config.yaml
norm: "rmsnorm"
rope_fraction: 1.0
tie_embeddings: false
init_std_up: 0.0467
lr_mult_o: 3.0
final_lr_fraction: 0.0
MLP neurons of a small language model. Each row is named by its layer, matrix (gate and up: input weights) and neuron, and shows model dimensions 32-159. Each number is 50 + 10 x the weight over its row's rms, rounded and kept within 0 to 99. A neuron's up and down rows have the sign that makes its largest values positive.
After each neuron's rows, "fires in" lists the words (lower case) most often at its 100 highest values on Wikipedia text that the model never trained on.

L8.gate3:60 59 37 68 50 40 47 47 48 62 46 40 40 57 47 49 44 65 29 31 31 73 25 40 56 26 47 47 62 57 34 36 55 49 56 63 58 54 60 56 43 57 38 53 37 51 50 67 40 56 46 56 55 56 54 55 39 43 56 48 38 61 43 28 73 31 45 63 50 48 46 36 56 51 46 44 46 54 50 37 57 67 66 62 56 58 45 43 61 46 68 70 50 43 51 62 43 49 47 53 47 47 38 51 51 63 46 45 42 48 60 46 35 63 58 56 46 55 29 57 36 59 63 58 58 49 60 61
L8.up3:56 71 45 49 54 48 51 38 44 57 49 48 32 44 52 56 39 49 56 55 66 57 35 29 46 46 43 74 57 52 53 27 42 58 67 17 54 48 51 67 51 52 53 45 38 33 56 46 60 46 62 48 63 50 50 53 53 55 62 59 40 58 42 30 45 47 64 58 46 52 35 50 69 61 41 47 46 27 51 44 34 50 39 65 57 53 72 57 56 47 35 42 56 41 51 47 37 57 38 50 65 47 52 38 54 51 35 42 46 52 47 65 33 56 48 56 55 51 39 30 51 52 68 49 37 50 48 61
fires in: "and", "also", "or"

L8.gate75:44 51 35 46 44 40 48 63 52 43 53 36 48 57 60 58 39 42 45 52 37 48 45 49 38 33 35 27 28 41 49 47 36 50 59 72 62 49 43 46 50 64 57 56 66 52 56 51 55 47 46 51 51 53 49 40 58 49 63 44 60 38 38 45 48 42 48 45 41 34 46 49 55 43 53 67 70 43 41 41 40 52 54 47 21 54 53 47 88 60 51 64 54 61 49 57 57 54 48 50 39 44 57 51 49 45 28 47 54 43 52 55 58 49 38 51 48 57 50 42 51 44 56 45 55 47 31 48
L8.up75:56 57 31 48 44 47 49 38 39 52 63 46 45 52 60 45 61 61 60 44 49 59 46 47 62 42 37 49 26 44 34 52 58 60 44 62 35 46 35 60 52 51 60 54 66 39 48 39 57 31 62 48 44 53 44 46 47 45 63 37 38 49 52 47 60 57 37 55 58 44 39 52 40 46 30 48 42 35 47 40 34 46 59 59 42 53 38 51 62 27 58 40 54 45 54 62 68 45 51 57 41 40 46 34 37 58 65 47 48 54 46 49 68 39 45 29 56 58 60 47 44 30 42 56 59 51 44 43
fires in: "from", "and", "to", "sarasota", "kazakhstan"

L6.gate2:54 51 47 51 36 55 50 51 42 59 59 52 54 58 58 55 50 50 55 35 51 62 49 36 63 40 67 38 49 49 36 55 39 64 45 62 56 45 51 51 47 56 56 54 42 31 59 42 31 39 62 53 50 56 58 51 62 36 53 43 71 68 45 46 41 53 37 48 33 62 54 57 59 44 33 53 60 45 57 54 25 55 42 36 45 64 45 53 51 44 79 55 43 53 62 47 59 70 63 35 50 69 35 34 44 64 45 40 47 30 42 56 70 58 41 50 30 51 42 48 58 45 56 50 54 53 49 47
L6.up2:43 37 51 54 30 30 64 49 50 49 54 46 56 42 37 47 24 63 47 48 48 55 46 38 53 49 46 65 39 56 45 43 38 26 67 56 47 54 47 44 52 50 49 54 47 66 66 56 42 42 50 53 36 47 61 68 40 57 37 56 42 58 56 41 66 54 54 62 46 41 34 58 56 41 62 21 50 65 44 50 42 65 39 44 57 62 46 56 35 55 39 44 27 41 54 39 42 54 51 44 53 65 66 42 44 50 51 70 44 51 34 52 56 55 31 54 52 51 42 47 44 53 59 38 45 50 53 60
fires in: "and", "of", "landscape"

L6.gate385:55 58 50 36 46 57 53 40 33 50 52 39 57 42 58 40 37 54 57 43 47 64 36 31 39 44 51 67 72 63 37 50 42 49 60 63 49 44 49 40 37 62 64 52 31 47 40 37 53 56 53 36 43 56 54 65 55 51 54 66 63 57 57 58 54 50 51 61 53 66 36 53 51 46 53 35 47 50 70 45 41 61 39 45 46 52 50 50 57 26 52 38 49 39 34 63 76 59 48 44 39 59 49 35 54 55 47 48 47 39 32 66 25 63 46 42 51 32 44 45 38 47 60 62 49 53 67 57
L6.up385:32 43 55 51 62 44 53 48 48 54 40 60 53 44 55 48 36 57 49 56 31 53 46 52 34 52 53 57 40 59 57 53 63 52 62 36 50 43 60 52 62 47 53 53 62 49 51 50 48 29 53 51 59 38 37 53 43 71 45 79 42 64 31 53 53 46 53 58 41 70 46 50 56 53 50 41 34 62 55 53 49 62 47 43 43 59 64 36 50 68 60 73 50 54 64 44 52 51 61 34 51 56 37 45 50 48 45 44 28 50 46 28 70 56 58 45 64 48 48 43 46 58 55 45 43 55 44 58
fires in: "and"

L11.gate362:38 52 44 54 56 67 49 36 39 57 60 43 47 49 44 44 62 56 60 49 79 46 63 46 62 55 36 51 51 19 32 64 49 49 63 49 33 45 43 63 45 49 53 43 54 40 51 60 49 47 62 67 51 39 86 58 43 66 56 57 47 73 48 42 45 49 45 36 61 51 59 46 57 38 48 49 52 63 57 48 62 75 47 44 64 46 40 67 40 39 56 46 55 53 46 33 52 57 37 65 44 48 48 59 49 62 63 55 58 55 50 46 62 41 60 47 51 42 49 44 38 41 37 58 54 46 49 58
L11.up362:48 60 28 56 53 60 53 51 64 49 44 53 39 55 42 43 48 62 71 45 47 45 48 25 63 55 42 44 63 44 51 35 46 49 45 63 52 53 52 58 39 42 60 46 57 68 41 37 49 54 64 57 53 52 76 55 36 42 59 45 60 45 29 51 59 46 52 43 61 55 51 46 43 45 64 51 38 53 50 57 54 57 36 49 40 75 45 49 59 34 59 56 61 45 55 51 54 63 48 47 57 61 38 48 35 49 52 44 48 40 50 52 51 66 67 37 54 62 61 33 64 54 51 51 70 40 57 49
fires in: "is", "was", "as", "also", "and", "became"

L12.gate80:48 58 61 49 51 43 66 44 36 61 52 57 42 58 67 47 57 70 52 59 53 23 65 38 64 63 35 45 44 56 39 51 54 53 52 44 46 51 45 54 53 53 62 37 45 51 63 51 51 65 50 48 50 39 65 44 63 54 51 48 44 49 48 48 62 32 42 63 62 62 51 48 44 46 62 53 55 46 76 37 62 52 39 52 63 45 30 47 61 48 42 44 43 71 52 48 42 47 33 47 52 54 60 30 31 44 54 36 52 52 53 38 56 47 43 50 47 42 43 71 59 47 48 55 50 48 45 42
L12.up80:58 31 44 63 53 47 35 56 52 58 41 46 30 54 51 51 51 40 59 38 68 58 41 33 47 58 58 47 66 44 69 47 71 56 61 52 50 50 47 52 42 56 75 58 45 38 48 38 51 45 46 50 77 46 66 40 47 60 56 45 62 53 49 38 51 43 63 48 66 65 57 44 42 49 54 63 44 51 66 43 57 52 50 39 46 59 60 44 26 59 51 56 51 57 50 56 52 56 53 34 54 50 34 48 50 25 46 66 56 37 43 58 57 56 62 42 74 64 39 53 63 78 51 54 62 55 45 55
fires in: "was", "is"

L6.gate149:67 36 54 56 61 50 65 50 33 46 31 44 53 36 38 48 50 48 47 56 38 45 55 47 51 50 41 40 46 31 59 56 61 68 56 54 41 62 61 63 36 39 67 48 46 46 36 42 60 42 53 51 56 48 61 57 34 54 60 41 50 55 40 46 57 39 37 61 57 36 47 48 77 39 52 34 46 39 28 44 46 34 46 43 52 57 51 48 58 31 51 48 64 37 44 52 65 61 58 53 47 53 35 74 66 56 56 58 43 44 58 50 42 30 33 24 55 63 46 38 34 62 54 62 55 48 64 78
L6.up149:75 42 23 43 60 46 60 45 49 53 52 57 51 65 34 48 35 45 40 59 34 33 56 32 49 47 72 43 59 36 31 54 54 54 56 45 47 69 67 64 41 40 54 51 50 51 57 40 54 33 44 55 67 33 52 52 52 57 55 39 38 55 54 36 64 71 47 54 42 45 49 50 61 43 54 35 43 44 64 36 41 40 57 53 66 60 43 37 58 55 48 39 44 39 36 61 58 65 48 45 34 32 36 64 43 49 69 50 40 57 61 40 57 43 41 36 58 55 61 57 54 48 40 45 41 61 58 53
fires in: "and"

L11.gate417:60 33 44 55 22 29 50 42 39 42 36 32 56 49 54 50 34 54 58 50 32 47 42 38 54 44 46 58 49 44 35 49 54 42 51 52 57 49 53 42 53 52 50 28 51 62 54 40 51 32 43 47 44 36 66 55 55 42 56 39 33 45 57 68 54 39 48 55 38 56 37 59 52 55 54 46 43 39 66 68 53 58 41 60 44 54 37 73 52 46 55 53 72 35 64 44 64 68 49 60 54 45 45 46 50 62 56 45 55 36 42 55 48 49 53 55 51 63 44 59 32 35 58 52 54 69 41 44
L11.up417:56 50 61 47 60 43 64 48 44 49 60 48 45 28 52 45 63 50 52 47 34 67 51 63 46 44 45 53 40 61 43 52 23 65 45 36 62 64 57 66 52 56 52 52 51 41 57 57 49 45 64 61 35 44 34 63 43 56 55 53 50 57 37 50 49 41 33 61 40 53 47 39 65 58 41 48 51 61 40 50 32 57 52 46 43 48 31 45 53 69 66 39 38 61 58 54 45 52 49 46 73 32 61 70 51 40 51 50 57 53 52 52 41 43 54 48 69 70 51 54 38 59 40 40 42 31 53 52
fires in: "and"

L8.gate54:63 52 52 56 38 52 44 48 39 63 54 37 56 52 49 27 35 53 52 48 46 44 58 58 55 56 59 47 33 38 38 37 49 56 70 55 59 47 51 52 42 56 54 58 51 42 59 47 45 52 44 43 41 45 70 48 57 50 41 53 61 44 57 48 40 49 60 62 55 41 46 46 72 71 53 46 58 57 48 65 47 45 66 41 39 59 65 51 59 43 63 62 58 26 61 67 67 49 43 49 60 42 34 37 56 48 35 34 65 67 35 51 56 67 51 60 47 34 36 48 44 21 58 39 45 41 59 64
L8.up54:76 47 50 26 36 50 50 48 55 48 53 43 61 46 60 35 57 46 51 61 55 60 61 60 48 47 40 54 43 41 55 42 62 44 49 32 41 69 34 28 63 62 56 60 48 43 71 45 65 60 57 40 59 62 40 48 57 62 44 55 62 47 63 40 52 52 55 55 44 72 52 59 58 41 58 27 64 34 39 53 44 49 56 41 40 51 57 51 41 58 61 52 65 28 57 61 51 54 51 46 59 48 33 60 55 46 47 60 52 30 46 49 46 67 51 61 34 59 54 39 36 30 60 39 52 47 46 44
fires in: "s", "to", "its", "the", "of", "and"

L7.gate187:54 44 38 52 37 38 40 45 54 53 46 61 66 53 51 57 67 34 52 69 55 48 36 58 43 35 68 60 49 48 48 45 37 46 53 55 54 59 45 48 54 46 36 52 62 48 41 58 58 42 58 59 54 64 56 58 59 42 40 48 42 45 56 48 41 39 34 49 70 54 62 32 41 42 42 44 49 44 65 45 45 48 50 47 50 45 43 53 67 56 52 50 64 73 52 48 38 61 67 51 39 61 56 59 61 46 71 50 54 46 50 32 51 41 32 44 49 48 42 37 48 53 43 38 46 40 31 38
L7.up187:53 51 45 48 59 44 46 35 70 45 65 37 53 51 46 54 72 39 65 59 44 43 53 65 54 47 59 54 54 66 42 25 49 70 54 66 71 56 41 51 56 46 38 45 56 60 55 56 54 44 70 51 40 48 57 75 57 41 72 54 55 61 56 50 57 37 46 47 62 53 70 37 34 54 46 52 43 44 62 36 54 47 44 64 52 55 37 44 54 46 52 66 42 54 62 39 34 44 69 45 34 39 47 43 57 56 55 24 41 49 49 23 48 36 51 42 44 44 39 48 45 65 38 43 37 41 51 36
fires in: "at", "rated"

L11.gate379:53 44 40 57 50 43 36 44 34 49 39 48 48 44 43 45 64 45 33 58 37 47 37 52 49 45 60 36 67 66 46 43 69 39 36 58 50 67 40 60 57 56 54 56 51 48 52 62 60 52 42 51 54 64 39 68 33 29 72 38 42 58 61 41 50 46 48 63 44 55 62 55 50 54 66 44 43 67 41 54 40 38 51 41 43 67 58 57 70 34 59 54 59 34 33 59 60 37 73 50 55 54 43 34 36 60 47 45 72 57 40 67 51 64 45 53 53 60 43 35 52 53 47 47 47 60 60 42
L11.up379:48 43 51 32 46 31 50 45 33 61 72 34 59 61 50 29 39 43 70 35 72 56 54 38 40 47 44 45 55 52 64 40 55 50 37 48 54 53 45 48 66 46 49 49 38 55 44 62 64 40 64 44 40 42 38 48 44 59 45 41 49 33 48 49 64 49 39 56 58 38 65 59 40 55 42 39 58 42 66 32 58 60 56 61 43 45 61 46 47 60 67 69 53 48 41 46 51 51 55 50 34 49 43 44 53 48 57 52 63 53 49 42 52 49 38 49 53 42 62 56 48 38 48 43 43 44 60 56
fires in: "at", "by", "played", "during", "spent", "from"

L11.gate196:61 52 37 64 53 64 63 55 46 28 64 56 55 44 65 49 55 54 53 60 67 40 32 30 42 73 61 60 49 57 64 56 46 48 53 41 51 54 48 59 47 48 60 40 64 51 37 53 53 41 46 44 67 53 74 51 54 63 49 44 51 31 48 53 71 47 38 65 69 59 25 42 39 48 46 48 48 42 46 54 65 45 52 46 43 56 49 36 55 64 46 56 60 57 48 78 65 53 54 38 57 54 53 56 49 60 52 52 53 51 50 46 47 64 48 70 54 52 50 49 57 59 52 39 43 59 58 37
L11.up196:46 30 53 48 50 60 53 67 32 56 50 49 41 64 44 43 68 32 49 49 48 26 62 53 50 50 55 73 44 36 49 48 77 57 50 47 50 53 38 53 61 61 45 47 41 49 31 49 57 48 53 37 66 35 47 33 59 49 49 59 46 47 45 43 36 47 59 57 51 39 53 57 52 51 53 52 52 47 71 52 64 57 71 62 62 53 64 61 33 51 51 56 52 41 37 44 54 47 53 43 47 57 46 34 33 52 43 63 54 46 61 42 63 59 42 65 49 49 36 45 46 58 44 58 37 30 37 49
fires in: "was"